config = dict(
    num_hidden_layers=9,
    hidden_size=192,
    num_attention_heads=3,
    num_key_value_heads=3,
    head_dim=64,
    intermediate_size=768,
    vocab_size=31096,
    hidden_act='squared_relu',
    norm='rmsnorm',
    norm_place='pre',
    norm_eps=1e-05,
    positions='rope',
    rope_theta=10000.0,
    rope_fraction=1.0,
    qk_norm=True,
    attn_scale=0.178,
    bias='none',
    tie_word_embeddings=False,
    parallel_block=False,
    extras=['capped logits'],
    init='trunc',
    init_std_qkv=0.0284,
    init_std_o=0.0067,
    init_std_up=0.0284,
    init_std_down=0.00335,
    init_out_by_depth=True,
    optimizer='muon_variant',
    learning_rate=0.0164,
    lr_mult_o=3.0,
    lr_mult_down=2.0,
    beta1=0.95,
    lr_head=0.00914,
    max_grad_norm=1.0,
    warmup_steps=20,
    schedule='wsd',
    decay_fraction=1.0,
    decay_shape='linear',
    final_lr_fraction=0.0,
    batch_tokens=131072,
    max_seq_len=128,
    doc_mask=False,
    train_tokens=547800000,
    max_steps=4180,
    dataset='wikipedia_en',
)
MLP neurons of a small language model. Each row is named by its layer, matrix (up: input weights) and neuron, and shows model dimensions 0-191. Each number is 128 + 24 x the weight over its row's rms, rounded and kept within 0 to 255. Numbers have three digits each.
After each neuron's rows, "fires after" lists the tokens most often just before its 100 highest values on Wikipedia text that the model never trained on. A number after a token or word is its count.

L5.up469:126112085122160127160108134133177142134145118146114091124150116115130146137142128117155127150148148154117107118123143118183117093140130120139152122103141142128100119157090111132090150158183135138109137159142120148148157159086136027094149142093153112162122145159104153119138138114130105141137144106091128127127160100124116133113122151165115108098122124111138107147194146128162155110131136101111118107070123160115109119127100144132121132085132090105122178063119109136130089091108151148134146092140147171145134124072127159128156141121110150105157088128122108096145102135141141119
fires after: " is" 19, " was" 19, "," 14, " as" 9, " the" 7, " became" 5

L5.up474:167114116146094101073143120102082105161107120134128105092137158114147111158126144089131113136155114130127124119183130114138150122115116129136181160152137134140182133130168098110115146133130108143158107132129134161194150136108135093130196117106132144135101125123103158154128115138137084132161117142099107164122130129124154104133160116139162156102114158140145107155124088083137123128149139140121087114133138116143145094138160143104130122141190108101129126114124104088093164150111139110127135111094139128118159117117105186139088110140107125094156141198138118152129109150159142083
fires after: " of" 35, " by" 10, " for" 8, " among" 5, " to" 5, " |" 5

L2.up482:103118133157134118150134102095096132133146119153180126098114168132114134148124121103117139141141130144095086127122103143131155114092137135146139108111146124081100118115124114148105106088155098135150110142130131160180095101149096142152157139167158112141131114107067117095142106162137136121096125110137130151121103125123146130153122125167163109145099127088122094130110128079119139131100100090161112137169147127138131169121100112108160171144113109099142087122163142137091073135145127150115148142129019139108151127105144095138120171141115106119126093158116142118135092125114163146
fires after: "-" 56, "/" 6, " b" 4

L5.up398:152162137111156105127155124101126109145164138124142130172138120084122135127104121165107112107125119140157117077107153092115118122080097176111129164137096162116100142135123166081137131133143153139119140118090131130135134112118162149173151097158137120157140127193089107125142131169119151118112169111154135095156094127105120131096116161121136106110099121106095116128140060110120137101111108100095113188106153121099163110130135186136092107157108156121094144109137130094103147108127139104137096128134097159143143103094145136174128129128126144074141126108143130148164094115151128117
fires after: " (" 34, "-" 15, "loan" 7, " De" 4, "W" 4

L2.up654:148147105101101094110168144131161074093115099102153120110131101123147139117116145112140167148125125146111130179114135129142112105130114154118127105157129136148130121148134111109093077124138183111119130153127117130115104145112152076142131095076095138132147127123116155165116122124133113137132093097119168172096096123115116143095140119141136127109109148112131141106098135141107176148116143119115124123120109160137140126120162152128110078119108109157172123135173117118156133110110125196143173122150125147158156157094136200168111116141138102098097103074116179109134183117155111134
fires after: " the" 26, " are" 15, " is" 12, " be" 5, "==" 5

L2.up327:106095154170112154127131117144080135110129118162130119103115098141114097150101134098100139123111108153139107138121098109139100149111153142080085120154100094126101138125189123165143090148138144141139158135083131122116127120124141135126114109081110079103096135138085104162138165101140138132109107128129093110127129154118191137122126130132143150107141112106111127062133096122114120139137139128136126148146072135102117184157086123101146156124113105168110158118107106109141117153138173145127067154131118141102105077150111126139191139161142125117112109154112125131092163119132093153
fires after: " to" 24, " have" 9, " in" 7, " may" 6, " is" 6

L5.up597:154148155121144125127085119108146168145071161176110107133167134133135128105090142105114136135129159125117149124190108123122150132132119111096102128104171154163144128099142160113134125180175106156113101118135153126112120174116118134177155112105139156150135075105118119137145144146123134101138147164141133162111119102161118119135127108114110140194076123170120078114144144113121139108155125112146143179176136122101177123155143111144152104137122150185098135146127154099125103159118113177156144114116136088128093160154148114113131124124122160129148135130127151132111120175145098133
fires after: " |" 23, " •" 9, "N" 9, ":" 6, " " 5

L2.up82:110116193107144146121118128084142128112127164132106143091164142123118106165099114133082175116082135134145095126162148148167118146122148158111141076162110101152146115196140129094116143114155111127178129135134091150127123127111150113127137136136120127114126115143176110146092133128184081109141103098142146122193184139117142136104113126084105144135143127136098121119103143153135147106129153161163089147063125091116088154127118148117137144136143112115159105150135119110130148139134086101105081132162132121124116120138102111161171120117099135144115136136142132171162132132119123109
fires after: " in" 25, "In" 20, " In" 13, " to" 9

L2.up533:117145145139151126103106094106098119101133170123166130131148170117145122138087175129117103160126113127135151136085147134076123174141121128098074157094134130069165087141117132122137131110138126146164151123110104150130123095107106165134124127094112111097076151120130147128120171154167070141138132139128141092173137115109095103095100110114151134186141114101167145110112085108148137161170077115144146122176137127153111127130149132161117135150137160115153126104178117123124091110136139109140151120134086125115123134138106127148161132149119114112079115130144129181108125105143133128
fires after: " to" 29, "-" 11, "==" 7, "|" 6, " in" 6, "\n" 4

L5.up383:131119153136148123100127138126111135109158151108129125150122128106138127132125084133101121123177124108131156110142146142130111136104132103178114196142164157126118120171114092114155091127123121138118131136117118159116121134079161118117168118164110138114146116130151144164165158096149087127130154128108115115152143139102098176136104085132098097170139094077119065135152129108135140103148087130133100115116143066135140113151094172087105149127131064098125117122103116112114111128115142149130144116137049142129137135108121144103197089121112132103124117105153117115165140108115105133
fires after: " of" 17, " served" 16, " the" 14, " to" 8, " and" 6

L2.up620:144132158147107148139101143097176162127179117101088118149125111141141174134116107145132145135129160132160115138123133133147140165118086123085161163158153155145108106126127119162091104144125145117149087140109108120140108140122109132144118140087159137117130165107113143139119100085125142120106055153114135147124153107111125168154128136145105116107147084163116124132140152160097070156149094126140103144095132129116186167128122138145107138171127106115191116132080070098101099169128109139136123154125143170141128124108144128097148091128112120112117122087145091109137150124086133148
fires after: " was" 52, "," 11, " is" 7, " were" 4

L5.up736:184149125133079129115146142158150114119107134104130108138099115114113140118132147116166149125117092131149174097132137130113148117113123160156125118101127117132134112126108156089135159126091100135149106089165139095144175130163175142187132126129129112129106123135148161128139154106143129091099115150158108122114125120127075156144146145191131115115103128159136084118126125154082086132104120150098107130116098089122155094144145148125119140070147093136161111153098122202087144140115152125134132109099055101138156150110131100154097127133096121087151132115137093130139132105121132110
fires after: "\n" 37, "\"" 15, " Team" 4

L2.up405:192110179192125146131126131141158145150162109153093116167148128143144147145139158111139121152107126156109164123110164137146116134135137141170157123127156141117129144132119193112085132126123109127123165111097117143117143107155134127132162128113133098116133166155158108127093152134100082155130148145148146098104104132138141100140111131131139114141086163112093177124142116127101105120100090120134103119158122131152136122182077135101140119090186118101137114120157115145095135148112071163086110127079108112116116137150157105144149114111120088073122114118149141146157162148148103124
fires after: " at" 31, "|" 17, "\n" 13, " At" 5, "At" 4

L2.up357:118126085133172150116098133101117125120155150122106135145152111084130125136199122138151131165121170107114124179116123155138138109117161114089155125144113148102114118078162123109097113151189135135172102141122102164140139140102124124152130146128125158151137115168123129129077137128151107138126120096081149174124089155126164113113139139136102099089123112165095115140135134162122143108089158089094089136151098136127127098124114166138116138109115089127126102140145102134135104106112090172117149133171123124177169160110114154152135126088129145097124122100141128145121113186152128097
fires after: " was" 21, " is" 9, " a" 8, " been" 6, " be" 6, " (" 6

L2.up572:161109141103128134139118178125127108120126128124144128162120121127142170117118064155144134137088114092114086129137131123137101109166143139149089140187162133135091120151099087131112150154142122126152107126152151135110089108128107092128142144156181114109160163067128103144091083133126141098140108122136145114207127145112117159145125133101106112125167123138087120125129159104149125093165143138124120145105119148156134134090131142107155146068175103096139142121126093099112110140143132134170155156130142117130130137074128158113102115129134142183144169139095139123121088111143108128
fires after: "," 82, " New" 12

L2.up638:164125133162105144107107112157163109129152149117109104155121104113158124125122125095120149166129087125128112135152089143165109129120147142100098104147125087133141149132103109136138097130105111130156146113101098166133086064153142096131141123140141120097126121141129146155134155115121095140087137126130088151106148137109100128095063147114088125115132087102159134081103125120148143159108140133111155149120128121135103137127130134147079072117118117115113068067115106131161114038118144101109125137105142123128147147110115142131163129135126096074148130062121134108128124129124168123
fires after: " and" 47, " which" 6, " that" 6, " to" 4

L5.up325:105148143158158111121149140134147128151137169129078101102126149147126129158116073141132192134122199131137150118165126135100145165120118135115127085117122077113114126104098120123135164114138133114122125127128112122110141112107123126141114113119129093136109136137147124129074130109136156165114084154090134151123134098158110111118107105141081161126063072119153099118127150112113103129186150139164157191114132147119144118125126169123104174138122171114149127096158130130145122070157137115133098116100166130101097144106147128119097125105136133159135142094109095086139093125142155123
fires after: " on" 41, " On" 10, "On" 10, "\n" 8, "." 7

L2.up747:100096114148112139120106145124148170119120147171091113174124125128107123118101123108086118106173130134111105142122116125169101123106112135093144172161162123149171114158170134177150133099114128120131151122096148124076125116121165131157136135098156152131120126119117109122091140095172086120125126141116139153140113148127127169079108116127074148148134103105092154137151154136132138134132073107103141104103129111130128151113140124154115103126105103136152157100138158105141072089141096095106101173144131130148168152143083131106107161151103134120108146101120106147160082127149065133
fires after: " to" 53, " in" 4, " for" 4, " was" 4

L2.up31:148112135101126116103125107117147074154150114089125114169163142147138167133094134115173158148106177128092157119129153083146116125114149153138143115139134115151145098168123188159117128124158108125150166162106141128124114143124085115097121122154112145131150114132146153128094149115211122107102129127131117142115151096129154090110116136136095131132124110136110108118134157124121132102123138158154125109070113147096140138156126101141114150172129114119182159119145131111125149162148174146143099130156108085066115109085099164134103146093125128121142184110106111140104142113112170147
fires after: " |" 26, " on" 18, " (" 9, "On" 8, " from" 6, " the" 5

L2.up449:087134090128151116074138157119155133148156103133118116120125119150128174135124120119116122157109094126139122102128119095159144121078127141115111143120095115073124070136121086147093132116103150190133136108143110123168146105170103130137164113103130078156124117142099117153141107142134137138144135094142161125108105154112142138138129084201150129148097104087147078139152122121153114137118140106122114145144118133137137113112146134122127107125138115086183082120161108150150153084127122160119087120121070140103125079146085106138197132109149121133108122125127132105124092123143118112
fires after: "-" 26, " the" 19, " his" 8, " was" 6, " least" 5, " Order" 4

L5.up722:130130161167115089133143133139112133147127125150142138156132098127128110109129053116102138124131136136136139138087135129121067110092126184077134164158113108128079108112089176121105157151153122124086092167126126063130114141134133119089171121144118140098102120112132167079143113094123083139158132121104118105130129118128148130104169116098116092131165151105142151164132133103156104135164119141109099104090159142154122109140171152109148115114159159118145094096153138121152080090128157122136099124097130151126111119111118149140159129166152141120105132102172092130135134126132141118
fires after: "\n" 56, "-" 9, " Genus" 8, " name" 8

L2.up243:094120120141117108134129121164134140104153135107111115140156162029076123102147115163119098157104144150118101104097109135160135150102108142099128119131110109111099158105155155132115130109147113118140100121101164120142081125103097147147119139131124143106098121131147107145108122159138144112140151139126119123158179075123151141143166080149125122093143124137155117112113077158137172136110080131172123182109137100159119131097134143129140119112151120116160111143121083138119098132079167144126122177132173143156103133117143135169110112105179094131117129127161104116114161137146105111
fires after: "." 61, "\n" 12, ")." 5, "\"." 4

L2.up428:110180098121107140066081134100132094129144167125143131173144124166170092139127148107139166082125112118111129103126117142128116145115143134100139144112104125133121155112113094122129136157114089149103135137101139161122125155153148148101117139115109130139149117121127130132064145125121118166130120118137112150129122085113177128130103170112102122126115151081103132143109111140125113165141137143075192130140078100144117144145105105113139103099131133153128128107112131118163123131099074141115115151106124124062130142155115113137164117147125114069120121111141106073098184097134086165
fires after: " had" 26, " has" 17, " have" 12, "==" 5, " can" 4, " |" 4

L2.up142:080082140086132143159145135109167156141125091106158128105105109149141135127150139116144168176127151086122119102119101136145148135165106156061152069122118115117173096116135111157072140144139141121122131121130149150113147175100115107148120107126131145123132089122145107132170108119153104117109120104122156102114144111132107101144141121124122087169152086094144158148123123127146138093121155141110070130100080147135116116142171162089117153148098118103144120106133132088100102120108140089102130154128103148164163145124152145131130133118171137132152135089078136141125100134154135165
fires after: " as" 51, " was" 19, " is" 10, " became" 5

L5.up537:134152143099159081136144131105144098208153134124101119154167123114130106115088143170137167131094145129179132132153112098105125092102121140127159128094128119109144147095130120132184158135113162155152123143108115155109119117121161115121129129147136159155130155154143094151122110105154144109113109123111123140141107123146148132122100101162142117148131121174165119132153099127114124112189116146156131165062106127138112125148131123116141166107114155065121142091135105110174156114122105140080110119176121132080106138154134143128119139155141137120135118134125134074074167136097121096
fires after: " on" 38, " |" 11, "On" 10, " age" 6, " On" 5

L2.up76:090178104128151127095145150119105115090148141108132125146140154082133161170141175130125129128136129136121096122168177103116099166098107123079120149139077164087117139112133134134135099108134130142144140128142076100136067121155156137126092137126106132101128119119085125134157124158153150135144082117099097115117110144127112098157103161169147105149115143152114065134161113156130157118145150114119146135106127105174134074121160140137140129130124121105125115130135145107165120115145120162123145156138143121148103112135082120110185136152116078079133118098114144092160159122089120126
fires after: "-" 31, " (" 12, " \"" 11, "\n" 4, " end" 4, "==" 4

L2.up380:147124090125095081125151091126146127145173111094125096110129113110103113124117099167136140101162092137139104131111119111127131137114114119074123113119058123144058115111165131139167107120118119125121083134130142092099124131176134118149153092143161135113129142099117116122112102096113131118092109115116145162150105134170101102114146140126179138121100074174154164116128089155123133119085127103161127166106120181127124104095127145135113171125126162117159146155147116132120161076129130185152129133158126126138119138134130162170147115127127110136132109097121145135133174166140103148
fires after: " \"" 25, " (" 22, "\n" 11, " his" 10, "-" 4

L2.up390:140126168178091105111114124113151120186104143114157102122132146112104162120101091140163134101074108133148124108189090120121104132113104130113111130093138142151160146145132119163114149139094095144131115119105139151096140112136126123142141163125195119164131157121126110115152132124107114122103131154094105172145204141110131121142144156130072136168187114112111103137113102109133138154112110138117147150101137108134123134087114131146136140153106090108218156121168133124157126122113159127124133117115134135172105125110113102179100104144107132110114133145114144115125107124141091131
fires after: " and" 33, ";" 10, " to" 9, " but" 7, "," 5, " his" 4

L2.up49:151131123105125071112123130129120153147100148152165138146137117044114123125108109163144112125114124105107082109106205107113132141153112101119122161139125136120105144154155164134119085095127134124096115122130106105125136140150109153125130127118135176095144150128145101159117085115140118102102099157140151131174144151173124128114128116128150178133154067137131122100128079152128143122107103109170111097117156094129140106148083119132118140145103177121126119141141094120113111143117125148141100125095127140118098153138167137131109108112161099125103183140163144133164197101150120145
fires after: "\n" 25, "." 25, "," 10, " that" 4, " where" 4

L5.up75:149144153122140156147110132121106143158113112122129126125123100132134111140094087124115154106172115106102141141186127107142142114124115108120158098112123147116124117116137127149101077190093139159091161140101164112125098158111098143183115125142087076113116116099117125132107114151117137111138118135094197115182120024144147128119122083099136153116127156110139129117150117139124107114131108125144140127126141092128170155143126149108153094168143131107092135116132112142127147123107096168108119155097137080102146126118155098160124113126143118084116100120116094144109115161105165129
fires after: " |" 54, " the" 8

L2.up692:127122197102109117167097150124117132143159164104132119163123125116103146083099156140119129098113099143153095126145112158154165148157161164100123100178128147137145110086139112118153148168075112145131166091143105122096170129127139141150135110050144115150134141113151122150140136146115118125112123132126128145165125100155110147138143125115158123129136055139098116124116062139111110100168117127133155131111121126102154141128071084135139157154126173096115113117120139129082094149150106108146136166092136129100115130148110103097136090104128129158102139141104138138112122130142104117
fires after: "," 21, "." 20, " after" 10, "\n" 8, " in" 6, " with" 4

L2.up594:110155127104133140140126147165156145136112160108109158135132191151148148102103088122129136139133148146117123149113090148139127113170141161092168133127121107134114145110118181127119146108141144102148119179103124123159185087100118125097104149118138142128154139105146114153108181158173129141102114128139113113151144120170134129145146117092192150134116074151100134110153120129141122107139120159137082163122120116122099119104127135096102151111152125148132127153164085144120087127105155100091125108122135152112140092093154122081096132124165129117115113112216143123103146134148102104
fires after: "." 32, "\n" 22, "==" 6, "," 5, "Senior" 4

L5.up161:128100121128104154094128160106086123111122157115116138131100155123085080121110093176119163119136151110136080122154111131139125094135079095141172086143119147118125142143132130055144114135109130176159088167097126104128147127144088126144115130130130117121139134151129111121068160124138114156136087129141147151119099167143111124144143129117136112158123124132147130130164121123101106100111127161192096110144157093114121119167147117122143149135121114073133131113102129156143112067119088136135072139126111172104140093143094131150114115142144138117156127136132095121166129161177151090
fires after: " in" 36, " In" 23, "In" 7, " of" 7, " for" 4

L2.up170:111178126117134095120132083130125133117118146110154115110120143146136133151134167136108137131142121107113115122113139129138158129139157190104088111142119100127132103146159124123131130109127156127107109112047167134125177117136139168118133096107136102122148095141168134154145160125187159120150120178142117111101114137128134124117101068164121061119082120134125084133145097100124131144125129148146131122111134163106141157124156163148134142147124150068165144116134119124088151098144152077149168121105143113108123079133109111149098107093114107187127152114108111150129148146108137167
fires after: "\n" 24, "|" 16, " on" 6, "==" 5, "On" 4, " On" 4

L2.up307:136128147100157135115124136128134135115146083136120110159116120121153109110146131159134156100146161127113133114117101112168144142117084112122114128143114123075133194141148125092112151123184173149137127115104141161145112119109127116155167122164137137078157136124161150147116047186178102124132105141136143072155101117164115095122105113118102134102142112089155105113090130090144148115148142121142098124117126096165136111104124082100103130094094132108172115118166137117148142177139121201121107133133149153130138147114119159087118122119097118117132125121153129132123108140093122119
fires after: " (" 52, "\n" 7, "." 4, " 12" 4

L5.up657:101116108119144090113135106128073103200138100148141122153118112129130150101118132153147161117125130147116075101114144113100123093111119125133097108183161059113178160146089121152121128152139134124142124132116107089122099124151113123138078123140135141102104139114138133140132102152136105135083121173139097169150111103116131163138117150120109132132097156122143155070162107111139124084124090142111153130125143135144113119124146120081136127125128150183107150103163109089118086095121084140109123080094126136133118076122100115126109120155164094126161141126133141130112093165102134124
fires after: "\n" 48, "-" 16, " No" 6, "|" 6

L2.up291:105073112145095102121123104129135158132100146135116139159139133122124175119116103107107133139078122142127144146118120146131140126134143118138164138150122125097142117172100119114104144099110151121140107137125087136104152135124126123134117132083142135156075107122133139154161132103135103159161140179137133153152118105132134120114095091137093112104104140106137105130133022165132109138124153164117143138127134113133149154053066175130121092127151111153200135127103161121141118134107143176110059140173112111135170136157138127119118109121134128124092132111123129131149112161139120130
fires after: " was" 41, " is" 14, " and" 12, " but" 4, " were" 4, " to" 4

L5.up60:143125138128175167127105164168086139182150143107140182125073170125128108147121115124100131170149113092106124113146129132160139100137115094077170159126160110102125176131140146138162154079114124097100120124145206091131165116145140104184100134128156131103126142153106097158163140102123161088119145144108121136090113113119141119133153096124081152126116130125119133131144142161125107118124139169155128100107124148152110139110138154130127127143129148128142128072159143130123140158164164131120160104106150065138089145115157108107132104152116138122137116141112137127138134154147137141
fires after: "\n" 74

L2.up761:130122127095137065133108132138141168108141100123160112157137105113138111136117107105155151150118141111116056104107142097117154138132119081114179162084044105064151112124132131149140133104153134145133148137141127161126090120090139131132140125151140123099113132157106122122138109161150141126124127168138075134115123131116137128088100152117157170158137140111107151093125067136125120136139126152154152147108115127159152074108145115166132127151093181116101083153116133134083133130126115128175064119134116114129152124110116139165132094114121177151120112133137146140122134118136123129
fires after: " (" 36, " \"" 17, "-" 10, " [" 4, "—" 4

L2.up523:096109170150130122170131136094125099160110117109166166102098124138180162117109163117178138132071176103161141141108133146139094168153139147137156089119167135140122151114136135116141101149173142126089185109178118132127108195147149118158119107134150128124132124154137138149123128124120063056113131086150131103088113119150110130135133097108140081159097160150135113121122165106153150102110126138106133149106117130113109127131134130126105132099098119105147140130124121136158107157153125112127151110158111128158102113096125129157119099107139154125133150096134153113150118159137078140
fires after: " is" 58, "," 24, ")," 12, " was" 6

L2.up5:079126168156140118124139086102099094169099135153118154107123178117151116153117158107129136084124118151100118136139147126125127120181129110114157157121145170143142118143106118138159141117120152118147114129141087134110120073064110136156158129142093133163163134133127163152111104109114118136119120083105168135141156105130116108099135140103093111158144144059146125138137128121132134134115147125098158150128133134147110091131164120114128151107153108124138093055159169101106165068149115111120119141100108112162169082103099147149145137104113181152128124131126136117132116137139120166
fires after: " the" 39, " The" 12, " a" 9, "," 6, "'s" 5

L2.up42:114099127085126095113138146140123122135131152138137125103115109151103136113102113083109118116096164106136145128153114107152139171134123122071086150150142134130137107155153150155097139179174110086129164143116152137110112168140107109141125144069136140166131134115149103113106134131185090119130141128115146122158101126162151152126124179123122131118137065120113140128086117148120163127196128111110142113123094117130099142126146157135136113141116109116128137144163114100172045129104113119133104145155093145125145127108111108142103159154130178133095133135141123191146101093164117112
fires after: " was" 17, " been" 17, " to" 8, " is" 7, " were" 5, "\n" 5

L5.up687:185135093116100115104104134129085122157128133121110118125107096151111145061165118095154143141133132126128103132121101139144146129125149105082133145115138147107155109161162123163138141124123113136096149139070138121141081152102079145143086124157135123155182126107087138100147145142170134118095112156129142109111129137120141146131147115139051117130119158160088090133120121097065117121110151154132126089129121142109116109157122131136116126154153154153112161126145143111153106088152109146134128103115128087056170103139094088142090161125100142122123103110132157100127133132111130120
fires after: " |" 57, "\n" 11, "Review" 4

L2.up701:141187161126105086111077165160139156120078102150169113140146147136145175163127094152123136140116129133114131118135119141135122106112104115163145107123055147113126082128136112145122100109133140163125100131109122113102126141163146159143165147113109124089161095118144122119150119151089130133083131097140121180156086145146136142098083154132136093119109143115149149153179080104149132133127096132134132176118107110117139132122145154140080172116105102085128150095161096126148104118140143115140058127136100137101135120129104111161140150113134125125095083122154138124144122152120123124
fires after: " (" 30, "-" 13, " \"" 12, " |" 5

L2.up326:137139126121128145174139150137136161111120163082119155112137121140124146093145099161114156097113112109114119137116128113136157157121113115072160099121121120109112103134140108133116150145149106140108103130081115138132163119134115155127131116147201096079105084114174137140151099157114123119044116149144151189164125083149070156101098117099133121135125138132104104100123108130134135172127084111099112157081126135142182126120108113125132139127129097145153151154124139135099113135138155178128158154109160132116108107148153109117140116101112154149138132114186141121139122152091107109
fires after: "," 28, " and" 11, " he" 8, " He" 7, " (" 5, "\n" 4

L2.up714:096108127103162133147143139130139128161170106120134142151134122128155100107158102121149132159094164086170138154145075144122099132143121132146115147121110140141128113139096112115113161144135129148122145158115151154113156154134124109111113136122163109159124141134129192166117153127173157150161129116113184106133104137075126099116133142128109148112143132089113119085086098144127176120132114102143103141072061155167109091130106147098147147151086116138167091094142106121152124100128097145112129143169119144165181130150122158173137106133126142109117098137101074125132117129102132124
fires after: " was" 50, " were" 12, " is" 11, " are" 4, " be" 4

L5.up674:118130136117075136085177136112101130190109150101102122137130097127150161143157150114121145172142121144163129150122124110121107156123103144115152146095138112140143116139109132130168138100126181139108096133101103118116125138100152155133179130137152099199150144156102110102139121100166138088185127158100119101101110137150143158143145108187123152126121142100148127129135070148124138117129134137093147088144125142119174168109134148142104146160162095122128093101119127128141066135129097116096139105126126158153131082092129128128172145138133139102135156143120105109130167147153151122
fires after: ")" 44, "\n" 8, "-" 7, " |" 7, " +" 6, " −" 4

L2.up477:097128103149119147089100128122103119101132116138104117112082186095100119126097160163100121188126105111166113115163118136116113133140141135111132111132113156062123104196105116140137129107127165152150109125103126108091119128136150145145118113108139131103118119120113134091135139095102120158163122122111126161163147154113110192110138107119132122164139121143111097117185090123125123148129102148128197131131135120135133145100117149135105146110141108130112115126111115125136096111133154087092105138070126129112094072149063143140169162127113119102110097076106123124129137135154098122
fires after: " to" 53, "-" 9, " of" 8, " for" 7

L5.up124:131138115134111121092116156128097103124152075135158133129124132150147130146146135080116127156137165134124110151144148123149160132132120147161130177115139159107145141165144154114116108123156100140126138128129101128110120121077130143169129099162097166164126164105140099143132205156117146127141079133106148112122134143163101108115107093164150120118112115138148084131110145125136101113136122145120114136088155133175124088138119144093122142082087131097116139130065151117106164055146131171153114094116120153144138153128107175147099130089130141119096109129156112146182109149156108114
fires after: " of" 53, " at" 7, " for" 6, " from" 6, " on" 5

L2.up479:110124159170116148139125111108115138187123141114124108136162152166133106109129087121124183129124114119156122156183074149102097156148083157130151114150139112133124157133103117154105106123142140120082102147126125169139146134139097123132106121155195168105135124106092112081074093141114102098097103131117140113129171113134128149124128115130131095112164180058126133114103116149128124084120111123134112151112104131101124130104131137167100116121121121118162107100078095117123097128120095103138139159128140127144176152088102121126111156122173134128130146124130130091157087109103128127
fires after: "," 50, " is" 8, " As" 6, " was" 4, ";" 4, "As" 4

L2.up300:101114112118173123152138141144157088111133121121101153131135117146125112134140056132143135133056144135133134158118115107135129144134118147114098121130112108129132093107102097138089110159159152151131103139116098171139117131101161100135130150062165118145151137137105148122107123134197086154169148122102130135121149133101135151113133144112107100115138128116124173162108115129133137110093147130144107181126127119124192125133086142116104142129083057096124114105193104184106132127127123174122150118148117155121167139123157160119143132133147117104120109118119163133109117144144177143
fires after: " is" 29, " was" 22, " it" 11, " are" 6, " finds" 4, " he" 4

L2.up209:116121110151112092145163138156095154168106130140110101151132140170172137136119113086138131097128123139148138160104150149140104147134096121101141109123139146181089114161135128125093090106102189105096137142138096131113131107168119125132131125140204146136148091142097121128139132167105121108134112084110159110125148186124080134145116129168120101130128089150151135120137121107140146146100115104111120146122050124123158111129132110140115145127102105140190140121145097112142115129110061121104111175125100144162142074136101119094144119131158148165123129120103147148129110148114142125
fires after: " was" 39, " were" 14, " is" 14, " are" 6, " been" 5, "," 5

L5.up749:120103102103122125106149141123135105153133160124131106147113178144101115140107123129097125135081200101151106160141190142137125132125136137148160103097147162115089102133144093122172131137135144151120124116161117127129125091167112082145178133144173116144154116113113097122081159128181126118082120115116165124162107143115110153134167118120094133118161107121167137125122125164137093113127096119104163145066103151173143149107120123105145146096081072131158152124138116169114090138128080150142154128109116147149137142099130155110162135115099117124127153131124134118117103149147127103
fires after: "," 42, " |" 18, " -" 9

L5.up355:091119109121111081100117183156091118158108129128100118137137189137117153177093123122128112161154104133128114132161117095134152137124181114043179141126143134122133097124141121154121116142085124143123126134128126130141109136098117105177124115131154114127123100151086125127160166096128150113124127145110169131133182112147149071114162097129124133139122160119099099147138143127093173123115106147076122113178112138100151138115154091149100112134106099103138135123126131111133131081152139155147137104151111075183131142119148133102137160137123150162106134126121122116164151159139117145
fires after: " |" 49, " his" 8, " and" 5, " had" 5

L5.up669:126136135155131112106101154115171153156154105146161144134137153078129109167137111108140149117165113139122134108095121140160163153123138117146158113135156119108121103122141149109141134182134147147180095096126148101137164152127177107158123110119126128124127102115138151139152153116095145188063128124140122088126109150135132147132124131149145093146097159092100140092134080123138112113163138146125118079089124156122110112074101136078073092145150122114122140109155183137128120106168128140127142120098169105099151098123155090128092103148105133108153163091143100131162132137125132121
fires after: "\n" 53, " of" 8

L2.up593:132115122134137119131144132113105156135082150168121139153133136143139141138102130139149113140088121134131139103106109117136122136158134176131176120123155060147121134156126127124103143121147125138107130141114131112136112154149132162119123123118102147133121162103194121076141155150187121165094104164150115097129106144183113045134094113120065104116095114128132167103167115132129096138144103120071097122146140110133112126116114094110113126089138125141109137092126145111157099100098098139113124130121139164092141111124130118068114119142128140079142136065103177116150130150145127124
fires after: "\n" 82, "\n " 15

L2.up356:159086167120085141111103129102099126161113083157125152156071125136114088153155097104123149169112136143156118162129097113127125111174106130082102092126145138088138088107139160130149087115139162139168117146124130131135145175146161163121120124082134117105125098123126165159139152136141113133137132122152089116101098123132090137094112108128118138090088129093129131167151106117088101132142143126176115124162118108132180143128124100156112109160151148137102166119083143117095139140130139145145103156114126159132136106162128131118157145133136149081146118122117123091117138160120117198
fires after: " was" 33, " as" 11, " were" 10, " be" 4

L2.up129:138157159104135136139147145148090129109105106117109108136135109110133128148145094124124137140141116150113124116093134162101106139141104130080124065155113086099077105188134094123118117102176158114133118121107127118139135121130123147077139129159182151109133099156140106160103104152124172172105143123152133100156165118121152106141091139117147154125121122140115103154182106098124106080131128116154141172114122159112128141138148108159129107119150136111138155155118133124071070159114131080142098111126132134128161102088088112118138133140143103113128124096149094165061117146129117100
fires after: "\n" 28, " (" 25, "." 16, " \"" 11, "-" 5

L5.up373:146116095095131154098128159127133174138145122095143134133096123121133131119099112112171110123127156101124134117110153170153099156115117171133121135129120148131128133134070104143133134106187133133076131129131139158104156126139096079154130103121152153131142078117134149133133110157142098128112139106112163121136125135127140123104118135120128105150147127167193099128097102135162112211146088147118099150094137164133140145111116134145092123124102098093128128135136110152132143149187127157102105181104164162151125095110107156086099119110147136131115122193130112113131164111098164101
fires after: " and" 15, " It" 13, " that" 9, " He" 8, "i" 7, " who" 6